{
  "num_hidden_layers": 23,
  "hidden_size": 192,
  "num_attention_heads": 3,
  "num_key_value_heads": 1,
  "head_dim": 64,
  "intermediate_size": 768,
  "vocab_size": 8048,
  "hidden_act": "relu",
  "norm": "layernorm",
  "norm_place": "pre",
  "norm_eps": 1e-05,
  "positions": "rope",
  "rope_theta": 10000.0,
  "rope_fraction": 1.0,
  "qk_norm": true,
  "attn_scale": 0.125,
  "bias": "all",
  "tie_word_embeddings": true,
  "parallel_block": true,
  "init": "normal",
  "init_std_qkv": 0.0352,
  "init_std_o": 0.0,
  "init_std_up": 0.0352,
  "init_std_down": 0.0,
  "optimizer": "adamw",
  "learning_rate": 0.00187,
  "lr_mult_qkv": 0.4,
  "beta1": 0.95,
  "beta2": 0.95,
  "lr_head": 0.00881,
  "warmup_steps": 557,
  "schedule": "wsd",
  "decay_fraction": 0.795,
  "decay_shape": "linear",
  "final_lr_fraction": 0.1,
  "batch_tokens": [32768, 65536, 131072],
  "max_seq_len": 1024,
  "doc_mask": false,
  "train_tokens": 629700000,
  "max_steps": 8625,
  "dataset": "wikipedia_en"
}
MLP neurons of a small language model. Each row is named by its layer, matrix (up: input weights) and neuron, and shows model dimensions 0-63. Each number is 200 + 20 x the weight over its row's rms, rounded and kept within 0 to 999.
After each neuron's rows, "fires after" lists the tokens most often just before its 100 highest values on Wikipedia text that the model never trained on.

L15.up700,200,221,226,178,205,195,222,182,229,232,204,185,174,206,198,205,247,209,214,186,201,188,208,201,215,196,194,215,211,188,186,207,197,198,190,217,199,197,213,162,176,192,170,194,214,204,158,187,195,233,197,198,218,211,195,180,194,220,172,216,221,168,203,197
fires after: "on ", "On ", ": ", "| ", "– "

L20.up156,208,175,175,204,167,223,220,213,223,232,186,203,207,202,169,226,195,227,190,204,198,203,166,187,201,206,192,183,236,165,213,211,202,189,209,203,208,212,239,179,180,216,181,199,203,191,174,225,185,185,188,218,214,211,212,217,211,195,187,181,234,206,209,197
fires after: "| ", "(", ".", ", ", "2", ","

L13.up690,184,196,188,197,206,236,194,195,223,209,185,215,199,176,216,177,243,198,203,179,229,204,192,224,205,182,221,201,207,209,158,202,212,215,181,211,199,200,203,182,203,187,186,179,192,190,174,173,228,224,202,210,194,214,161,200,199,176,189,221,206,213,218,180
fires after: ", ", "), ", "("

L9.up439,179,180,183,178,224,195,230,186,216,196,196,220,236,191,170,190,213,209,189,162,212,176,209,195,201,178,166,193,193,224,211,183,217,179,194,214,207,203,214,184,208,215,239,189,195,193,190,186,232,205,230,221,165,190,233,211,189,206,215,194,203,206,241,216
fires after: "a ", "is ", "an ", "was "

L15.up127,189,219,205,154,196,190,217,186,199,179,218,215,197,184,196,214,194,202,204,191,210,208,209,198,173,188,212,181,208,204,201,186,210,215,196,167,192,208,228,194,210,212,185,212,211,156,195,179,228,198,210,193,197,222,182,225,236,203,184,246,212,219,197,186
fires after: "P", "T", "t", "p"

L13.up542,192,236,247,196,187,187,190,170,200,224,211,217,175,200,202,172,227,219,230,182,193,189,198,185,196,196,212,197,146,209,173,201,192,211,205,218,226,224,207,160,180,196,184,170,225,171,151,189,235,192,244,192,200,212,203,223,217,215,194,203,236,193,193,207
fires after: "C", "b", "c", "St", "In"

L7.up83,215,228,199,206,223,212,216,182,211,258,201,213,183,227,212,177,220,247,207,212,213,154,190,204,171,208,192,245,196,184,184,181,198,196,191,232,195,206,202,200,203,197,188,217,206,189,168,228,216,196,178,231,180,193,184,219,193,215,226,228,227,193,222,179
fires after: "6", "8", "5", "4", "age ", "7"

L9.up198,200,204,187,226,211,215,205,176,228,244,231,180,168,200,238,175,223,256,211,192,207,176,197,194,220,203,193,180,198,186,190,192,199,212,216,213,219,208,218,188,176,188,189,178,196,208,180,200,220,164,199,211,210,191,179,204,210,179,194,186,208,222,186,196
fires after: "3", "4", "5", "2", "dr", "6"

L6.up406,213,204,199,203,210,162,202,168,197,223,203,188,188,222,184,184,181,230,225,208,163,185,200,221,215,150,186,217,202,186,204,189,190,195,191,194,205,214,188,223,211,182,181,175,224,180,198,167,231,205,207,206,208,196,205,241,181,192,198,200,202,188,213,191
fires after: "'", "n", ".", "l", "’", "ack"

L15.up302,191,196,193,196,203,203,202,196,197,198,190,194,200,209,202,154,199,236,195,181,197,192,167,200,171,211,198,216,226,217,206,184,217,211,187,170,190,193,207,212,193,173,207,189,205,204,167,197,255,224,199,187,175,200,204,226,199,239,220,203,194,206,176,188
fires after: "S", "T", "L", "E", "l", "Ca"

L16.up169,179,213,187,204,226,215,258,192,231,193,171,167,174,208,214,215,189,224,219,149,243,170,203,218,230,192,179,242,160,190,208,185,176,179,197,201,226,198,206,199,207,214,191,212,177,202,185,213,204,190,187,196,220,202,194,213,204,215,163,218,207,157,226,196
fires after: "on ", "On ", ": ", "- ", "No", "born "

L13.up601,191,242,203,197,208,181,202,205,192,200,197,167,218,189,220,193,213,200,230,194,229,191,158,212,223,223,200,163,234,207,145,190,203,235,200,179,185,189,252,203,186,179,208,175,185,202,172,164,217,205,190,189,197,215,166,217,187,195,195,220,177,217,214,168
fires after: "- ", "==", "\n\n", "\n", "| ", "==="

L12.up99,221,236,175,184,188,195,173,173,212,219,193,194,206,206,213,184,185,192,216,205,206,180,201,239,211,192,197,196,178,232,173,216,216,189,181,222,207,203,219,220,171,209,183,199,169,219,195,220,219,230,222,194,200,196,169,196,224,198,178,208,186,193,236,168
fires after: ", ", ". ", "of ", "\n", "that ", "but "

L13.up521,185,226,235,231,221,208,216,175,227,189,211,211,175,237,198,194,198,223,235,191,207,193,179,212,219,201,147,212,194,185,154,203,225,243,196,193,203,196,239,200,199,246,185,180,210,219,163,170,198,196,204,178,165,185,179,220,177,178,224,185,218,204,207,213
fires after: "| ", "31", "16", "23", "- "

L9.up482,206,206,188,184,201,209,204,186,229,210,211,186,190,180,208,198,185,176,214,193,219,203,193,200,199,173,219,192,186,201,225,169,188,243,169,186,214,186,227,178,203,197,177,166,208,191,201,205,208,219,198,159,183,218,186,245,223,194,211,248,230,199,181,212
fires after: "Z", "T", ".", "t", "K", "k"

L12.up430,209,195,203,230,206,185,219,182,198,239,182,186,155,191,243,169,214,231,179,189,216,212,160,209,231,199,212,226,178,203,216,217,194,188,167,205,210,182,230,222,187,168,185,193,190,216,175,177,203,175,200,201,185,176,191,185,197,215,195,201,192,157,192,182
fires after: "|---|---|---|---|---|---|", "|---|---|---|", "went ", "|---|---|---|---|---|", "|"

L12.up609,199,209,222,187,200,207,251,180,211,200,191,191,183,219,217,189,204,218,239,166,214,191,189,214,215,206,205,190,216,190,167,196,243,194,189,194,188,197,223,215,173,202,213,189,200,202,171,168,191,225,192,222,215,217,198,191,217,203,157,223,193,171,220,186
fires after: "on ", "On ", ": ", "– ", "born ", "to "

L11.up183,211,234,128,190,178,207,212,182,199,178,199,201,175,229,205,190,229,239,194,198,208,189,167,194,211,234,173,184,189,198,178,207,195,236,189,226,203,219,227,228,207,217,224,190,198,199,191,178,216,192,192,234,194,207,182,195,203,220,144,167,191,198,213,206
fires after: "\n", "1 ", "R", "\n\n", "Be", "Tre"

L7.up75,206,216,227,152,205,184,230,183,204,211,183,172,191,217,212,173,213,214,224,172,208,162,198,222,220,199,147,205,194,190,185,212,206,182,196,214,182,165,241,228,221,213,196,177,212,193,221,208,213,211,226,172,201,207,229,206,146,186,183,209,200,208,232,176
fires after: ". ", "\n\n", "\n", ", ", "On"

L7.up167,203,197,188,227,209,211,238,193,205,198,218,211,195,177,226,222,197,184,219,159,223,197,200,182,255,185,184,212,176,211,209,183,176,201,174,193,186,225,189,198,213,204,205,200,200,209,197,181,191,194,201,186,178,225,186,222,199,204,166,224,202,202,235,227
fires after: "| ", "(", ", "

L7.up542,206,193,224,192,199,201,251,216,224,176,237,189,214,185,216,200,184,199,183,180,174,231,202,208,193,214,189,193,203,185,167,200,204,203,207,212,216,204,205,199,184,193,218,194,209,224,166,175,188,178,240,192,164,192,174,217,187,222,241,207,199,176,194,172
fires after: "the ", "in ", "The ", "from "

L15.up536,168,224,214,188,211,187,212,179,201,221,217,173,197,208,213,202,187,192,223,181,224,232,186,199,177,199,196,162,174,207,195,191,171,234,212,196,227,194,231,194,178,185,163,200,174,167,212,216,207,179,208,189,224,232,190,219,229,232,166,206,231,157,174,232
fires after: "| ", "0 ", "(", "Sc", "1 "

L16.up514,213,185,205,215,198,188,241,158,193,221,240,188,182,220,213,181,225,187,200,172,214,208,192,161,161,206,204,255,174,215,223,230,162,177,172,191,211,170,212,173,169,187,160,197,210,188,204,209,222,179,163,187,239,197,199,198,166,203,163,218,217,193,195,198
fires after: "|", ")"

L16.up217,195,181,201,205,193,208,221,174,223,188,204,201,190,238,201,193,193,188,222,172,242,183,179,210,210,228,210,202,244,188,191,219,181,203,225,208,202,224,217,187,185,201,212,179,203,211,198,221,214,205,202,186,168,240,187,222,177,221,194,187,209,218,197,194
fires after: "| ", ": "

L13.up184,199,216,233,197,195,169,213,204,239,197,213,172,207,211,212,200,217,226,224,194,198,193,193,203,176,210,144,213,169,206,209,191,170,172,212,215,202,181,213,218,194,222,253,171,220,181,219,204,182,185,215,167,183,195,199,228,185,192,183,204,196,182,221,161
fires after: "\n\n", "the ", "s ", ". "

L6.up315,222,203,232,187,198,181,218,203,201,206,197,204,181,218,193,165,215,199,218,207,214,215,165,225,214,173,227,205,217,201,196,212,220,210,241,203,212,181,218,194,220,187,191,170,208,192,201,182,217,213,207,203,206,224,217,224,161,219,224,193,219,222,184,199
fires after: "0 ", "\n", "SA ", "1 ", "NED "

L6.up640,206,237,207,166,202,177,211,196,207,216,208,183,198,194,210,155,182,214,184,211,188,203,201,250,189,201,190,179,200,202,206,143,229,236,173,216,232,177,241,194,188,205,191,192,245,189,202,176,204,226,198,207,174,197,174,211,199,201,189,209,198,214,208,225
fires after: "K", "G", "k", "P", "ov"

L11.up153,182,222,198,227,210,189,189,170,258,208,214,208,185,186,221,228,198,182,171,211,223,197,178,190,207,207,185,219,213,226,206,171,185,185,197,215,237,220,216,226,224,244,190,175,214,198,198,165,236,194,237,217,190,205,190,175,191,195,184,206,195,209,205,204
fires after: "U", "F", "O"

L13.up409,192,199,158,204,226,188,238,190,207,228,205,191,197,187,187,187,197,191,189,195,196,216,149,181,201,192,177,175,208,205,214,197,196,228,198,213,212,214,206,216,187,209,193,212,195,194,168,175,220,189,205,196,207,201,210,228,202,225,195,200,245,199,218,211
fires after: "| ", "1", "signed "

L11.up565,181,199,187,202,202,212,218,191,196,204,223,181,181,194,180,172,231,224,224,188,214,200,181,214,217,226,177,182,207,225,172,214,178,250,179,219,180,189,222,208,177,227,175,195,204,217,171,174,191,154,191,155,197,207,172,220,193,219,189,217,197,206,205,196
fires after: "| ", "- ", "″", "\n\n", ": ", "=="

L7.up395,182,212,218,207,206,201,216,177,192,207,225,161,162,208,209,178,203,207,191,194,189,200,210,205,211,224,190,194,208,214,209,186,196,201,219,205,212,183,247,198,179,171,211,167,201,154,217,194,216,173,197,225,209,227,170,218,146,188,184,215,176,185,240,207
fires after: "|", ".", ")", ";", "=="

L7.up145,183,190,226,211,204,179,196,205,225,192,194,165,219,198,200,212,200,174,201,212,187,216,216,209,168,204,184,231,168,223,188,180,189,189,227,241,231,195,213,211,146,240,221,196,200,197,175,180,196,205,235,199,158,235,181,208,216,204,216,195,184,172,210,166
fires after: "the ", "The ", "s ", "a "

L13.up229,200,195,209,180,225,221,205,197,190,212,189,203,189,191,203,182,209,211,199,173,206,201,225,205,222,174,195,188,190,187,200,179,200,185,197,203,234,179,225,192,209,203,185,184,204,215,167,174,246,214,242,226,196,195,185,246,185,192,168,220,200,186,261,162
fires after: ".", ")", ",", ". ", "0"

L9.up596,196,223,246,179,195,181,204,190,236,204,190,210,182,233,211,201,209,178,197,216,210,210,207,234,208,210,213,168,207,197,156,184,224,204,240,182,205,203,234,200,173,164,199,173,203,211,169,169,201,182,206,191,191,230,208,189,190,196,173,219,193,199,183,214
fires after: "0 ", "1 ", "\n", " "

L6.up177,181,208,207,206,178,202,215,186,195,250,211,193,175,211,204,217,239,183,206,196,173,202,215,202,182,191,201,211,214,185,149,174,241,205,237,212,222,190,196,176,180,215,186,187,196,211,163,146,187,210,221,238,184,193,183,200,196,216,151,175,209,185,201,197
fires after: "In ", "in ", "St", "c"

L6.up322,157,201,182,179,167,202,254,170,215,201,196,212,179,202,221,219,226,217,251,179,187,209,148,213,224,201,175,214,165,180,179,206,211,230,163,203,187,203,212,201,231,228,208,198,232,203,200,185,232,186,195,199,185,251,204,210,206,227,200,204,193,154,195,188
fires after: "| ", "the "

L6.up651,149,214,221,203,239,205,194,205,243,232,212,159,221,210,201,182,190,191,201,194,203,184,211,192,208,205,212,223,186,207,211,209,224,205,214,200,201,208,209,144,168,232,203,173,202,182,192,178,190,207,201,196,178,203,202,262,192,179,184,210,229,202,218,207
fires after: "is ", "was ", "2", "were ", "1", "acc"

L16.up360,202,213,192,191,183,223,232,184,228,204,209,224,172,199,181,212,201,216,195,150,180,211,179,211,221,207,153,199,178,191,189,191,228,156,182,217,212,207,207,185,198,230,195,203,186,199,195,194,194,223,202,175,210,223,188,183,185,208,188,202,202,178,202,215
fires after: "| ", "on ", "On ", ": "

L20.up367,190,224,201,206,207,178,215,195,210,176,181,157,227,180,210,217,192,223,214,183,175,227,200,226,182,201,201,241,234,202,176,194,194,214,193,217,187,165,216,186,196,219,211,197,222,164,205,174,198,202,229,185,204,204,211,213,194,217,208,200,203,210,197,191
fires after: "\n\n", "\n", " ", ": ", "the "

L12.up551,180,193,190,173,198,218,213,206,224,216,211,213,188,201,214,182,219,210,205,169,200,205,174,184,182,227,201,202,174,187,208,176,189,184,194,193,190,216,196,228,220,198,241,180,190,224,226,207,196,198,213,238,183,227,194,163,183,236,191,198,210,212,183,193
fires after: "as ", "As ", "there ", "and", "There ", "J"

L13.up6,173,186,179,221,240,233,227,204,244,186,202,187,212,185,235,193,190,208,215,174,212,213,195,195,200,199,219,200,211,209,159,168,195,214,209,197,200,198,203,190,189,223,197,174,220,181,207,194,205,217,233,164,209,216,196,206,190,199,184,192,190,204,191,165
fires after: "the ", "–", "\n\n", "-"

L6.up146,192,205,212,180,190,218,187,169,195,253,187,199,178,245,214,231,221,211,260,202,218,196,177,185,193,208,179,175,213,225,191,174,228,210,203,205,192,192,221,210,188,180,183,194,199,178,188,231,190,209,214,204,194,230,223,205,176,194,214,190,201,194,180,173
fires after: "201", "202", "197", "194", "193", "200"

L13.up497,195,204,191,186,204,188,216,162,211,235,181,202,195,205,204,161,164,216,210,209,234,193,211,214,209,204,178,186,224,233,211,187,209,169,174,202,223,174,202,214,194,202,204,168,196,199,208,184,203,196,224,218,180,216,194,215,177,206,196,208,204,196,223,160
fires after: ". ", "\n\n", "\n", "is"

L6.up77,161,247,195,205,209,200,221,186,220,245,216,189,188,199,218,196,218,186,192,213,212,170,215,205,206,198,197,184,182,180,195,181,251,203,217,197,218,211,214,186,179,191,177,197,219,160,167,183,235,191,225,202,194,213,211,242,218,178,180,219,204,172,191,202
fires after: "St", "c", "st", "sc", "g"

L20.up530,169,190,218,205,202,190,240,149,209,171,158,187,196,189,185,217,219,221,198,143,212,212,194,195,206,225,197,212,191,196,158,209,234,192,186,206,168,216,207,212,204,218,198,194,190,216,156,208,216,194,250,221,195,204,195,212,186,182,186,194,214,183,188,209
fires after: ". ", "was ", "is ", ", ", "The ", "). "

L13.up386,189,194,179,188,190,174,224,199,215,213,201,210,152,196,188,222,205,229,220,209,182,161,173,205,222,195,211,182,202,211,177,210,172,197,188,217,182,201,219,179,181,230,212,175,215,228,165,175,206,195,173,210,175,240,188,246,219,212,203,195,216,199,205,218
fires after: "| ", "No", "tr"

L9.up154,182,198,209,235,185,216,221,196,192,197,193,179,219,209,211,191,191,205,192,200,197,214,203,213,169,227,223,172,171,200,170,198,198,237,184,172,185,184,224,222,227,202,211,168,185,193,172,152,216,216,213,180,206,209,187,212,167,217,182,184,204,232,209,177
fires after: "\n", "\n\n", " ", "2 "

L15.up402,169,204,163,209,242,195,178,170,201,211,215,205,174,220,180,156,191,219,226,183,204,200,169,206,167,214,180,235,221,192,218,210,188,227,170,194,231,208,211,176,169,221,189,170,187,191,188,189,212,199,214,182,219,182,214,197,200,235,182,182,192,200,232,184
fires after: "E", "I", "A", "Ro", "Mar", "L"

L18.up385,203,208,150,203,223,164,223,206,208,164,210,223,182,170,203,218,247,236,192,178,210,175,209,180,180,195,178,203,205,214,212,214,199,239,202,239,201,201,226,190,195,190,215,230,202,205,172,199,210,166,213,227,195,159,168,196,186,203,168,183,201,212,208,188
fires after: "\n", "| ", "4 ", "4", "No"

L11.up54,197,189,210,234,201,186,191,196,219,195,186,212,203,226,217,226,225,169,189,201,206,195,194,203,188,206,202,225,196,228,205,182,209,209,207,241,190,217,234,190,182,205,215,197,180,220,180,224,211,228,229,202,156,210,205,197,225,205,188,220,193,187,155,200
fires after: "the ", "s ", "196", "197", "late ", "The "

L7.up586,147,218,206,212,181,205,198,198,193,197,233,183,191,214,225,225,194,188,207,169,205,193,190,210,208,196,197,227,199,234,196,191,168,234,196,201,189,185,222,208,189,181,179,189,197,205,212,172,205,198,185,199,174,196,179,238,210,202,184,213,235,176,211,183
fires after: "===", "|", "| ", "==", "(", "made "

L11.up221,164,206,225,193,194,222,205,166,222,225,233,171,180,244,187,190,222,188,251,172,204,158,194,209,195,206,223,183,198,190,205,209,202,206,192,196,193,198,224,185,190,256,198,165,206,190,189,204,220,241,202,182,202,202,221,243,178,172,216,186,211,194,189,227
fires after: "| ", "- ", "±% ", "ish"

L20.up79,180,182,145,157,199,192,213,206,221,211,209,235,189,191,176,223,246,214,174,168,178,217,155,172,192,201,190,203,219,208,218,232,191,198,209,239,212,216,192,180,198,205,170,226,201,185,173,186,201,191,209,195,196,199,191,179,186,244,204,191,217,227,227,190
fires after: "| "

L18.up764,188,178,204,200,219,194,198,174,188,201,211,193,201,213,183,233,195,194,215,211,218,197,187,224,201,213,214,205,219,163,185,197,179,154,213,219,224,216,267,208,168,213,197,158,194,203,211,216,238,207,223,177,186,184,199,251,189,242,201,207,218,204,195,218
fires after: "201", "202", "- ", "200", "199", "| "

L9.up733,207,204,188,201,230,195,220,200,192,202,211,185,182,195,189,210,202,214,201,198,205,169,179,266,183,181,228,213,214,224,176,160,200,223,184,180,204,209,213,225,197,191,181,211,217,176,187,188,228,167,241,229,181,190,184,238,198,200,199,201,195,168,194,167
fires after: "M", "h", "n", "L", "l", "m"

L12.up156,196,195,189,180,201,185,226,179,198,240,173,186,196,210,199,177,209,180,199,224,216,173,184,205,232,150,196,181,215,222,199,207,194,186,154,208,224,182,232,195,203,171,192,167,174,202,195,181,217,239,223,211,214,182,174,200,189,176,214,226,211,170,245,203
fires after: ". ", ", ", "). "

L13.up459,193,226,182,210,195,192,205,199,211,223,199,191,200,232,228,206,232,210,220,205,212,205,191,179,176,207,190,197,218,189,220,183,194,208,199,232,209,221,185,215,186,205,225,211,223,225,187,167,202,178,203,205,194,219,186,201,192,261,175,223,179,181,234,168
fires after: "R", "Be", "Rio ", "Si", "Je"

L13.up361,175,190,189,190,206,181,229,180,220,202,228,194,156,189,189,216,191,191,232,179,186,222,163,172,216,192,178,174,210,229,188,205,206,190,198,196,203,161,218,184,226,226,209,188,211,203,207,195,183,194,174,196,225,212,199,223,209,203,221,232,199,195,208,221
fires after: "| ", "- ", "==", "\n\n"

L11.up404,150,186,218,225,207,230,173,165,224,177,181,211,207,191,220,237,247,182,208,187,232,175,190,204,210,185,228,190,194,209,190,175,218,224,200,183,218,221,211,162,215,234,213,184,195,218,162,177,198,198,201,196,193,233,156,189,190,170,175,209,222,193,249,190
fires after: ", ", "(", "born ", "tod", "See "

L15.up569,175,229,177,230,197,190,201,190,206,183,207,178,221,201,189,240,226,201,219,174,241,211,185,193,199,169,203,229,197,228,179,219,199,215,178,180,191,196,201,192,219,214,194,212,188,216,199,188,199,201,194,185,213,203,206,242,222,200,190,199,208,183,240,241
fires after: "| ", "(", ", ", "and ", "^{["

L6.up601,190,219,246,210,209,178,226,185,211,186,235,184,167,242,212,237,189,223,224,194,185,193,199,210,187,219,200,178,230,232,173,209,183,231,184,212,188,164,240,192,214,165,204,148,189,175,192,193,233,210,204,218,191,241,187,200,169,196,169,191,198,207,200,197
fires after: "\n\n", "\n", "Total ", "votes "

L18.up194,206,191,182,214,195,194,202,171,180,231,193,171,208,215,208,193,185,183,187,187,215,189,191,194,162,248,202,215,192,200,208,219,197,221,173,182,203,194,244,196,213,196,203,195,220,210,199,188,208,213,218,194,226,194,189,227,174,240,211,216,183,192,188,173
fires after: "\n", "| ", "2 "

L6.up539,189,194,199,207,205,192,193,195,227,171,202,176,205,204,208,168,170,181,190,183,235,204,205,199,156,206,186,205,210,193,168,174,202,192,222,207,191,214,208,236,151,222,202,201,212,204,181,207,231,187,206,204,192,225,193,170,189,223,182,206,218,165,237,183
fires after: "the ", "one ", "The "

L6.up518,184,240,185,201,227,171,208,164,201,192,187,226,202,226,203,166,192,218,201,209,181,165,165,175,196,201,201,192,223,208,213,170,217,212,209,208,195,195,235,215,200,208,151,195,187,199,190,190,228,157,224,229,174,187,205,223,214,208,211,184,208,228,176,188
fires after: "L", "B", "P", "S", "F", "f"

L7.up93,153,208,190,234,228,218,197,188,214,214,230,203,235,222,180,198,236,225,200,176,190,196,196,200,206,177,214,161,200,217,201,182,197,212,236,200,182,202,204,189,165,230,160,219,222,218,203,194,173,211,215,167,183,206,186,220,214,219,213,209,230,214,188,194
fires after: "S", "0", "P", "Pr"

L13.up88,191,195,212,196,223,205,196,180,204,191,154,156,174,209,203,185,230,227,200,159,231,175,207,207,194,222,180,192,205,201,156,196,186,223,182,207,196,212,241,206,212,196,177,169,178,196,211,187,204,178,180,208,181,187,180,219,189,215,184,197,191,161,185,205
fires after: "| ", "- ", "\n\n", ". ", "of "

L12.up711,185,201,211,176,220,199,225,185,218,217,221,193,208,173,209,182,163,230,194,212,202,194,184,202,177,203,199,224,206,225,210,176,239,224,153,207,224,203,216,183,213,241,213,146,196,200,181,202,185,212,230,181,203,195,225,247,222,214,209,235,207,197,253,204
fires after: "is ", "was ", "be ", "are ", "has "

L13.up80,149,220,225,186,243,199,214,212,185,169,196,184,207,205,204,144,235,200,213,211,214,178,202,209,232,199,180,194,216,219,174,208,186,212,187,204,208,159,220,200,197,193,206,177,175,211,201,173,204,238,198,226,177,238,203,217,214,180,184,258,194,198,218,198
fires after: "==", "== ", "\n\n", "| ", ". ", "=== "

L15.up570,214,195,221,210,209,196,221,216,230,255,142,174,189,228,227,202,214,190,217,203,209,171,208,215,183,219,182,192,165,202,203,181,179,198,203,192,226,181,224,176,180,162,202,179,218,183,215,227,225,203,196,208,193,204,177,178,179,228,187,228,237,185,193,232
fires after: "| ", ",", "0 ", ", "

L7.up642,178,196,203,191,172,216,202,192,206,201,169,211,190,239,198,242,193,216,233,193,219,217,183,203,207,214,201,217,227,197,167,177,216,202,189,204,193,189,194,172,201,188,176,203,179,148,192,214,217,209,204,256,171,184,212,224,224,179,222,203,219,190,223,171
fires after: "201", "200", "198", "199", "197", "202"

L9.up711,210,217,208,199,231,198,207,188,193,230,171,189,156,226,209,155,187,218,196,203,196,191,177,213,227,159,224,192,191,182,190,209,185,220,195,210,180,207,201,221,198,193,189,203,207,191,229,195,222,210,215,173,197,194,192,208,199,225,221,185,235,203,228,181
fires after: "'", "n", "Don", "as", "ys"

L11.up454,170,244,195,200,207,201,180,181,209,199,203,204,187,220,190,173,198,228,236,209,188,210,181,225,209,180,209,191,222,223,209,170,187,207,185,195,240,168,196,201,181,190,229,210,183,239,158,182,212,211,199,229,173,217,164,216,208,225,189,202,220,194,192,217
fires after: "E", "R", "M", "Ca", "Vlad"

L20.up3,203,207,190,227,191,176,194,211,213,210,230,194,160,219,161,251,163,226,191,190,191,202,140,188,211,183,178,217,192,195,202,216,197,189,199,214,190,201,233,187,203,200,202,201,196,188,158,154,194,196,190,221,196,196,184,194,204,198,177,209,257,195,178,232
fires after: "| ", "|"

L12.up76,191,218,192,203,198,204,215,194,200,240,224,212,185,201,208,198,243,199,209,190,199,210,189,185,204,212,194,205,177,182,188,175,204,147,200,213,195,227,194,221,206,180,219,160,188,220,198,204,210,210,202,218,170,212,177,203,194,222,206,204,191,205,198,170
fires after: "as ", "d", "and", "s", "on", "D"

L16.up273,174,209,187,218,207,179,193,186,193,205,177,184,172,187,192,189,197,225,204,181,199,206,183,189,188,208,215,224,179,203,191,193,223,240,177,181,205,214,203,190,181,233,184,165,209,224,156,183,213,207,216,224,169,236,193,188,215,173,200,224,207,172,182,194
fires after: "was ", "of ", "is ", "the ", "'", "as "

L13.up223,197,211,221,214,193,198,209,166,204,185,206,171,179,209,207,208,237,198,251,166,219,187,189,237,215,218,179,192,224,169,181,201,193,201,156,211,177,208,209,200,182,221,173,174,208,204,171,178,222,197,227,211,200,220,196,187,178,212,188,197,224,208,222,196
fires after: "| ", "- ", "Em"

L9.up669,187,217,165,204,202,209,214,199,224,195,218,192,194,224,195,188,203,227,212,188,181,172,142,202,226,217,211,190,200,208,169,211,194,190,189,180,181,208,202,221,195,182,197,180,220,183,140,180,234,187,197,190,222,197,218,213,159,210,155,201,203,227,199,196
fires after: "\n", " ", "% "

L7.up278,162,222,218,179,197,204,245,190,239,235,189,212,217,192,213,173,212,235,195,205,237,215,213,173,202,197,202,167,185,192,196,204,179,197,225,194,218,214,250,204,178,188,192,169,217,189,181,190,181,189,193,189,199,202,201,197,221,204,163,231,201,206,204,198
fires after: "0", "0 ", "1", "1 "

L11.up52,206,194,181,182,195,197,215,180,206,202,215,191,156,233,194,224,208,216,205,170,226,153,194,214,189,217,202,194,161,173,169,205,193,201,190,208,200,217,217,216,238,188,221,181,227,205,203,171,220,194,189,212,214,218,195,260,204,215,187,232,229,184,211,209
fires after: "| ", "- "

L9.up749,170,244,188,216,237,208,175,186,198,232,216,199,180,194,180,150,209,195,208,221,201,191,203,189,227,177,186,198,167,153,178,186,220,217,222,215,211,207,270,199,183,192,192,188,205,227,198,199,214,165,212,190,182,197,151,211,201,195,193,199,200,190,182,212
fires after: "st", "Ch", "Th", "ch", "St", "J"